MLP neurons of a small language model. Each row is named by its layer, matrix (down: output weights) and neuron, and shows model dimensions 64-159. Each number is 200 + 20 x the weight over its row's rms, rounded and kept within 0 to 999. A neuron's up and down rows have the sign that makes its largest values positive.
Before each neuron's rows, "raises" lists the tokens whose logits its output raises most directly, leaving later layers aside.

raises: "le", "ins", "les", "shi", "led"
L10.down940,200,170,185,205,245,181,204,159,205,224,151,198,210,187,183,198,212,218,198,215,234,194,215,217,173,205,194,211,213,199,190,212,228,215,219,190,242,191,196,200,184,213,193,175,208,190,186,226,189,234,190,201,208,173,212,210,233,212,190,180,170,167,180,205,228,202,214,214,202,197,222,200,170,198,227,181,210,189,180,172,214,214,164,192,209,192,214,212,207,214,192,176,198,171,152,222

raises: " were", " are", " include", "acy", " have"
L13.down480,171,231,206,204,216,167,214,194,205,217,194,211,216,227,169,178,178,234,205,196,152,214,201,205,189,190,179,223,238,169,199,214,245,198,174,174,199,170,154,199,200,192,233,208,179,173,161,192,193,209,195,186,242,182,201,230,199,201,198,185,230,258,173,211,203,224,203,206,184,210,200,189,204,192,237,194,234,192,236,190,210,182,163,228,234,189,187,205,186,197,209,225,194,229,176,185

raises: " ", "\n", " at", " —", " Preced"
L2.down584,217,208,212,206,179,211,194,204,220,183,233,206,187,201,204,155,216,220,184,189,207,202,182,178,212,207,201,201,204,164,209,203,222,174,197,173,201,204,181,211,192,206,165,232,186,218,209,164,210,210,204,205,222,210,209,209,195,179,216,197,222,166,235,220,193,171,180,210,220,191,188,183,182,208,191,213,174,203,181,209,189,167,233,232,200,206,205,224,187,187,196,215,202,210,202,172

raises: " are", " were", " have", " include", "nal"
L13.down12,184,189,224,204,216,219,219,165,176,203,199,213,215,186,170,166,186,246,235,212,172,225,203,184,200,203,207,214,201,206,229,193,206,187,207,197,190,186,197,209,169,167,194,197,184,150,192,187,188,202,210,167,213,199,226,198,192,179,216,179,239,193,165,185,228,217,224,233,189,193,227,187,214,211,218,174,215,171,201,199,211,220,172,208,178,173,228,176,167,193,157,201,222,180,211,168

raises: "\n", ".", ")", ",", " "
L10.down591,209,186,191,186,205,203,179,210,226,216,228,221,180,172,208,208,210,170,189,225,153,189,177,193,243,156,203,237,234,192,203,201,207,199,198,204,168,227,245,184,177,203,180,226,200,232,193,208,214,194,212,199,245,215,179,199,188,197,219,220,193,175,208,204,213,186,247,204,199,216,193,224,173,204,195,202,242,198,176,211,211,198,226,202,199,152,188,148,178,235,212,203,165,210,194,190

raises: "ever", " has", " was", " is", " contains"
L10.down164,215,209,204,184,203,199,209,198,187,185,232,197,205,197,203,201,202,221,195,172,185,210,218,200,178,191,168,207,180,209,191,218,199,238,211,166,180,170,184,198,199,195,186,224,215,216,227,176,192,215,188,204,207,207,234,179,203,208,185,208,209,199,202,227,176,205,167,194,177,165,203,232,215,166,227,237,179,203,189,189,199,173,200,225,193,184,178,199,212,193,182,190,173,222,210,203

raises: "ps", "ped", "ris", "ide", "ping"
L12.down985,195,202,194,188,210,209,180,220,204,167,221,202,238,221,210,196,206,216,219,226,251,169,193,198,199,229,169,180,199,198,223,196,159,188,174,227,194,194,178,204,205,221,209,192,215,204,195,215,172,230,226,179,201,201,221,245,239,200,224,218,199,175,189,194,213,203,202,192,203,192,183,199,196,203,191,209,197,166,208,215,191,174,208,190,234,182,202,203,225,198,180,224,200,198,184,197

raises: ").", "\")", ")", "),", "."
L13.down393,181,170,171,164,232,197,248,207,185,181,167,234,190,186,199,193,233,193,178,179,232,227,206,196,190,223,212,200,192,211,186,204,204,185,216,201,187,207,183,183,203,165,210,191,183,180,203,252,202,225,203,230,224,203,207,189,213,187,220,185,186,210,216,198,186,190,212,166,228,194,173,212,205,229,209,192,174,162,189,203,175,207,208,198,208,187,202,199,189,181,203,178,194,212,194,221

raises: "ors", "ance", "or", "en", "ent"
L11.down307,184,183,193,207,179,191,201,197,182,175,201,186,175,181,232,197,200,231,222,177,204,225,217,146,223,224,210,205,208,178,170,240,238,202,230,220,193,171,194,179,231,168,208,175,190,217,194,210,212,193,209,215,206,197,150,186,198,194,213,187,204,213,199,235,227,179,215,169,197,205,179,176,208,169,218,208,238,195,236,210,226,183,213,167,206,208,228,198,219,219,206,208,206,201,188,249

raises: "'", ",", "shire", " and", "."
L7.down834,176,180,204,235,186,210,223,192,216,201,210,213,213,171,167,201,195,191,216,222,189,213,239,205,184,198,193,195,187,181,203,198,193,196,217,233,165,201,181,189,156,177,201,221,203,214,175,184,220,223,186,174,222,211,194,205,188,217,200,212,186,225,238,195,194,188,189,242,209,196,198,216,189,176,252,227,185,199,230,198,171,237,206,183,220,215,201,198,226,207,200,196,196,188,190,211

raises: "er", "al", "ers", "e", "ing"
L12.down836,212,188,180,180,174,177,170,190,210,198,201,183,171,181,176,210,170,210,193,203,198,205,222,202,184,153,201,203,214,208,217,233,238,202,194,154,187,239,193,234,213,165,189,198,194,196,212,166,228,176,197,157,204,166,224,216,195,215,155,206,186,209,205,170,194,170,230,172,193,225,210,188,198,178,214,218,177,175,231,180,181,228,153,189,197,212,204,225,207,237,193,202,177,214,174,193

raises: "\n", "s", "ing", "w", "ation"
L2.down363,201,213,185,190,206,194,200,168,190,205,227,197,189,244,201,220,215,210,198,171,208,205,200,207,221,159,220,215,211,215,189,205,222,186,229,228,205,176,225,199,215,172,180,215,198,189,197,173,200,187,170,203,195,228,186,197,198,190,183,194,166,178,274,182,148,197,203,205,184,218,206,194,189,192,223,211,193,208,230,213,188,226,184,206,185,202,180,202,216,209,146,211,170,201,190,212

raises: "or", "e", "ors", "ure", "iv"
L11.down691,186,233,200,189,192,200,202,192,216,132,208,226,213,203,219,185,182,213,164,221,222,224,212,174,198,135,197,222,214,183,207,194,230,204,268,208,192,163,153,181,179,187,174,208,195,218,218,222,192,167,212,186,202,214,205,180,189,203,178,193,167,207,203,195,196,185,207,212,205,196,210,175,228,182,195,201,176,198,211,229,189,179,203,193,174,224,199,230,180,202,198,194,177,196,200,228

raises: " to", " by", " into", " after", " as"
L7.down946,210,194,225,182,167,223,206,191,182,210,206,213,250,207,221,184,161,209,227,217,188,182,206,158,229,203,180,207,209,151,196,207,187,199,202,175,218,161,195,212,185,201,205,241,197,224,162,206,211,205,246,191,206,179,226,166,207,201,214,235,168,236,201,209,210,182,212,210,231,207,225,211,202,211,199,212,217,188,193,235,217,196,239,202,197,184,237,178,191,215,201,213,173,185,171,199

raises: "\n", " have", " are", " include", " were"
L13.down199,158,225,213,215,173,198,210,188,218,194,198,190,206,181,180,148,205,235,222,186,179,196,199,206,241,195,181,235,206,189,207,197,223,172,187,222,152,193,143,238,201,171,182,199,217,223,214,195,198,220,207,231,217,230,187,219,216,203,173,209,218,205,205,216,176,201,208,199,178,180,209,162,189,177,194,183,223,207,210,187,189,201,223,200,206,248,236,188,162,194,159,194,205,223,212,192

raises: " to", " for", " by", " its", " after"
L9.down541,235,208,190,197,236,198,206,204,183,213,213,209,193,203,210,206,202,203,209,198,198,176,181,137,201,191,204,200,206,183,214,208,226,219,230,164,194,174,217,239,201,164,212,216,188,198,198,182,219,181,197,196,200,160,194,222,153,191,255,218,150,217,179,172,199,169,203,145,213,188,198,202,208,162,226,195,197,210,205,227,173,235,228,187,201,191,239,195,201,188,207,218,184,198,194,203

raises: " has", " is", " was", " remains", " may"
L13.down761,220,212,190,223,166,226,225,204,196,199,194,209,187,190,232,239,191,217,224,213,231,175,207,207,191,213,165,206,220,233,176,211,235,226,191,176,192,186,223,157,199,222,189,256,204,206,197,196,194,201,174,165,204,203,224,201,222,193,174,213,196,215,207,200,178,205,207,194,190,217,227,207,231,193,220,205,185,181,191,171,179,243,199,186,193,195,190,244,197,188,166,213,179,251,212,220

raises: "\")", ")", ");", ").", "),"
L12.down780,191,211,197,176,202,201,209,240,209,196,171,207,185,181,207,187,197,192,179,194,222,216,208,220,244,220,216,198,189,193,198,213,178,172,236,205,200,175,220,191,185,223,204,202,182,212,185,185,227,207,219,252,216,182,178,188,231,186,169,167,182,216,191,190,187,212,187,180,253,178,200,173,209,209,198,192,167,206,177,190,195,212,207,223,235,200,202,226,205,215,228,227,201,188,173,224

raises: "s", "ity", "ally", "ities", "cr"
L12.down649,207,213,212,175,188,196,182,185,189,199,179,173,258,206,171,194,186,220,188,213,172,231,180,161,189,195,200,180,203,210,226,210,186,189,219,227,217,202,196,219,183,186,211,224,192,177,177,204,227,202,177,192,153,225,204,207,203,188,202,227,186,190,188,221,219,194,204,178,223,221,180,185,188,201,171,199,190,191,203,169,158,197,164,217,210,204,213,196,204,203,197,215,154,237,185,210

raises: "lia", "led", "lie", "ne", "le"
L10.down200,219,179,206,190,246,177,203,206,210,203,211,194,177,226,222,198,200,217,219,201,198,189,195,191,195,202,186,217,213,173,192,169,205,198,211,214,245,229,209,214,231,189,194,188,178,187,190,236,200,220,207,217,177,232,221,221,210,195,167,168,196,231,198,220,223,241,173,218,194,213,195,215,183,207,183,227,209,180,230,196,186,244,178,188,225,196,172,196,200,171,175,210,256,193,182,224

raises: "er", "ers", "ly", "ing", " trial"
L12.down212,224,217,220,236,255,162,185,228,222,184,212,210,186,189,211,206,210,185,173,205,224,214,167,174,194,193,186,205,185,201,209,210,209,217,197,189,169,225,159,163,229,180,202,214,182,219,210,202,189,193,183,179,206,196,217,197,213,167,194,192,182,213,204,226,200,178,217,215,190,224,199,198,185,194,165,196,196,175,170,202,165,194,173,209,219,208,205,199,220,207,166,169,184,175,168,215

raises: "\n", "==", "-", ")", "N"
L12.down184,158,218,191,225,222,212,206,212,187,220,221,186,178,243,219,227,213,220,216,199,191,186,186,217,203,178,213,222,168,212,227,191,228,228,179,181,194,215,220,194,176,207,192,240,183,193,164,180,184,208,221,223,185,214,193,207,178,181,167,225,186,186,170,202,210,220,197,197,204,171,204,195,164,162,186,206,200,189,190,183,189,240,204,193,176,200,189,172,185,206,225,186,169,174,192,212

raises: "ates", "ins", "ity", "line", "ities"
L9.down795,168,194,190,193,180,192,198,223,183,165,151,186,201,239,190,185,202,202,164,215,173,202,224,189,195,188,176,199,200,223,214,215,244,206,182,172,212,236,195,222,203,169,192,204,199,211,221,163,205,215,199,184,198,203,194,215,212,193,202,197,170,228,207,201,229,189,191,209,198,224,189,199,212,187,207,185,206,202,197,203,229,193,183,204,185,192,228,186,162,196,178,202,179,206,227,214

raises: ")", "),", ");", "\")", "})"
L12.down228,234,196,208,196,193,207,194,203,217,157,181,212,195,213,196,194,230,215,180,254,199,203,193,160,195,201,216,180,222,208,212,228,165,215,204,204,196,175,204,181,160,199,199,183,176,182,196,200,159,188,174,232,221,180,223,222,197,166,230,207,195,199,185,223,211,187,176,162,234,185,180,196,220,222,184,195,173,186,181,199,164,198,204,205,171,208,208,177,175,239,212,235,182,173,185,230

raises: "\n", "==", " Total", " ", " battle"
L11.down793,190,208,215,147,175,237,203,224,204,152,207,186,192,225,199,202,174,205,199,198,206,173,166,209,205,157,200,225,188,200,190,231,211,204,219,212,196,213,196,193,167,177,182,192,204,212,231,175,254,232,212,222,207,180,196,174,170,192,193,193,211,169,215,197,178,194,179,188,207,206,182,177,200,227,173,199,243,184,190,192,186,189,217,161,200,219,201,186,195,183,206,205,203,169,185,216

raises: ",", " and", " (", " that", "–"
L10.down332,213,186,205,196,224,211,188,214,198,210,239,209,196,157,215,224,187,174,214,200,225,200,232,221,196,217,170,230,183,207,198,205,201,185,185,204,175,206,179,206,208,210,173,245,176,228,153,195,172,233,216,195,211,192,194,232,187,198,190,196,188,172,217,214,187,209,191,197,187,190,165,231,194,176,171,205,191,227,176,196,179,256,196,222,187,223,191,182,199,224,183,183,189,163,207,200

raises: " ", " (", " and", "\n", " in"
L10.down130,220,200,160,226,210,200,208,221,213,220,240,221,181,191,213,224,178,197,186,199,200,198,210,193,201,186,191,201,198,198,198,175,216,204,191,210,191,209,186,212,205,202,177,192,160,187,190,151,240,219,229,182,210,198,185,197,200,211,196,184,207,148,198,168,168,180,192,223,204,194,193,187,194,215,224,244,187,201,181,230,223,213,248,220,202,233,182,205,215,206,173,226,174,190,194,209

raises: " and", ",", " &", "-", "–"
L8.down788,191,178,213,197,192,207,197,226,219,170,206,212,207,175,185,201,215,201,206,224,207,176,264,230,216,197,184,188,215,206,163,196,197,203,195,216,183,207,176,167,198,227,193,256,196,236,186,193,199,217,190,215,194,221,213,193,197,164,193,211,180,201,189,200,186,192,208,236,195,228,217,208,180,196,202,211,206,192,186,206,217,202,224,191,213,187,202,191,216,216,204,193,193,172,188,200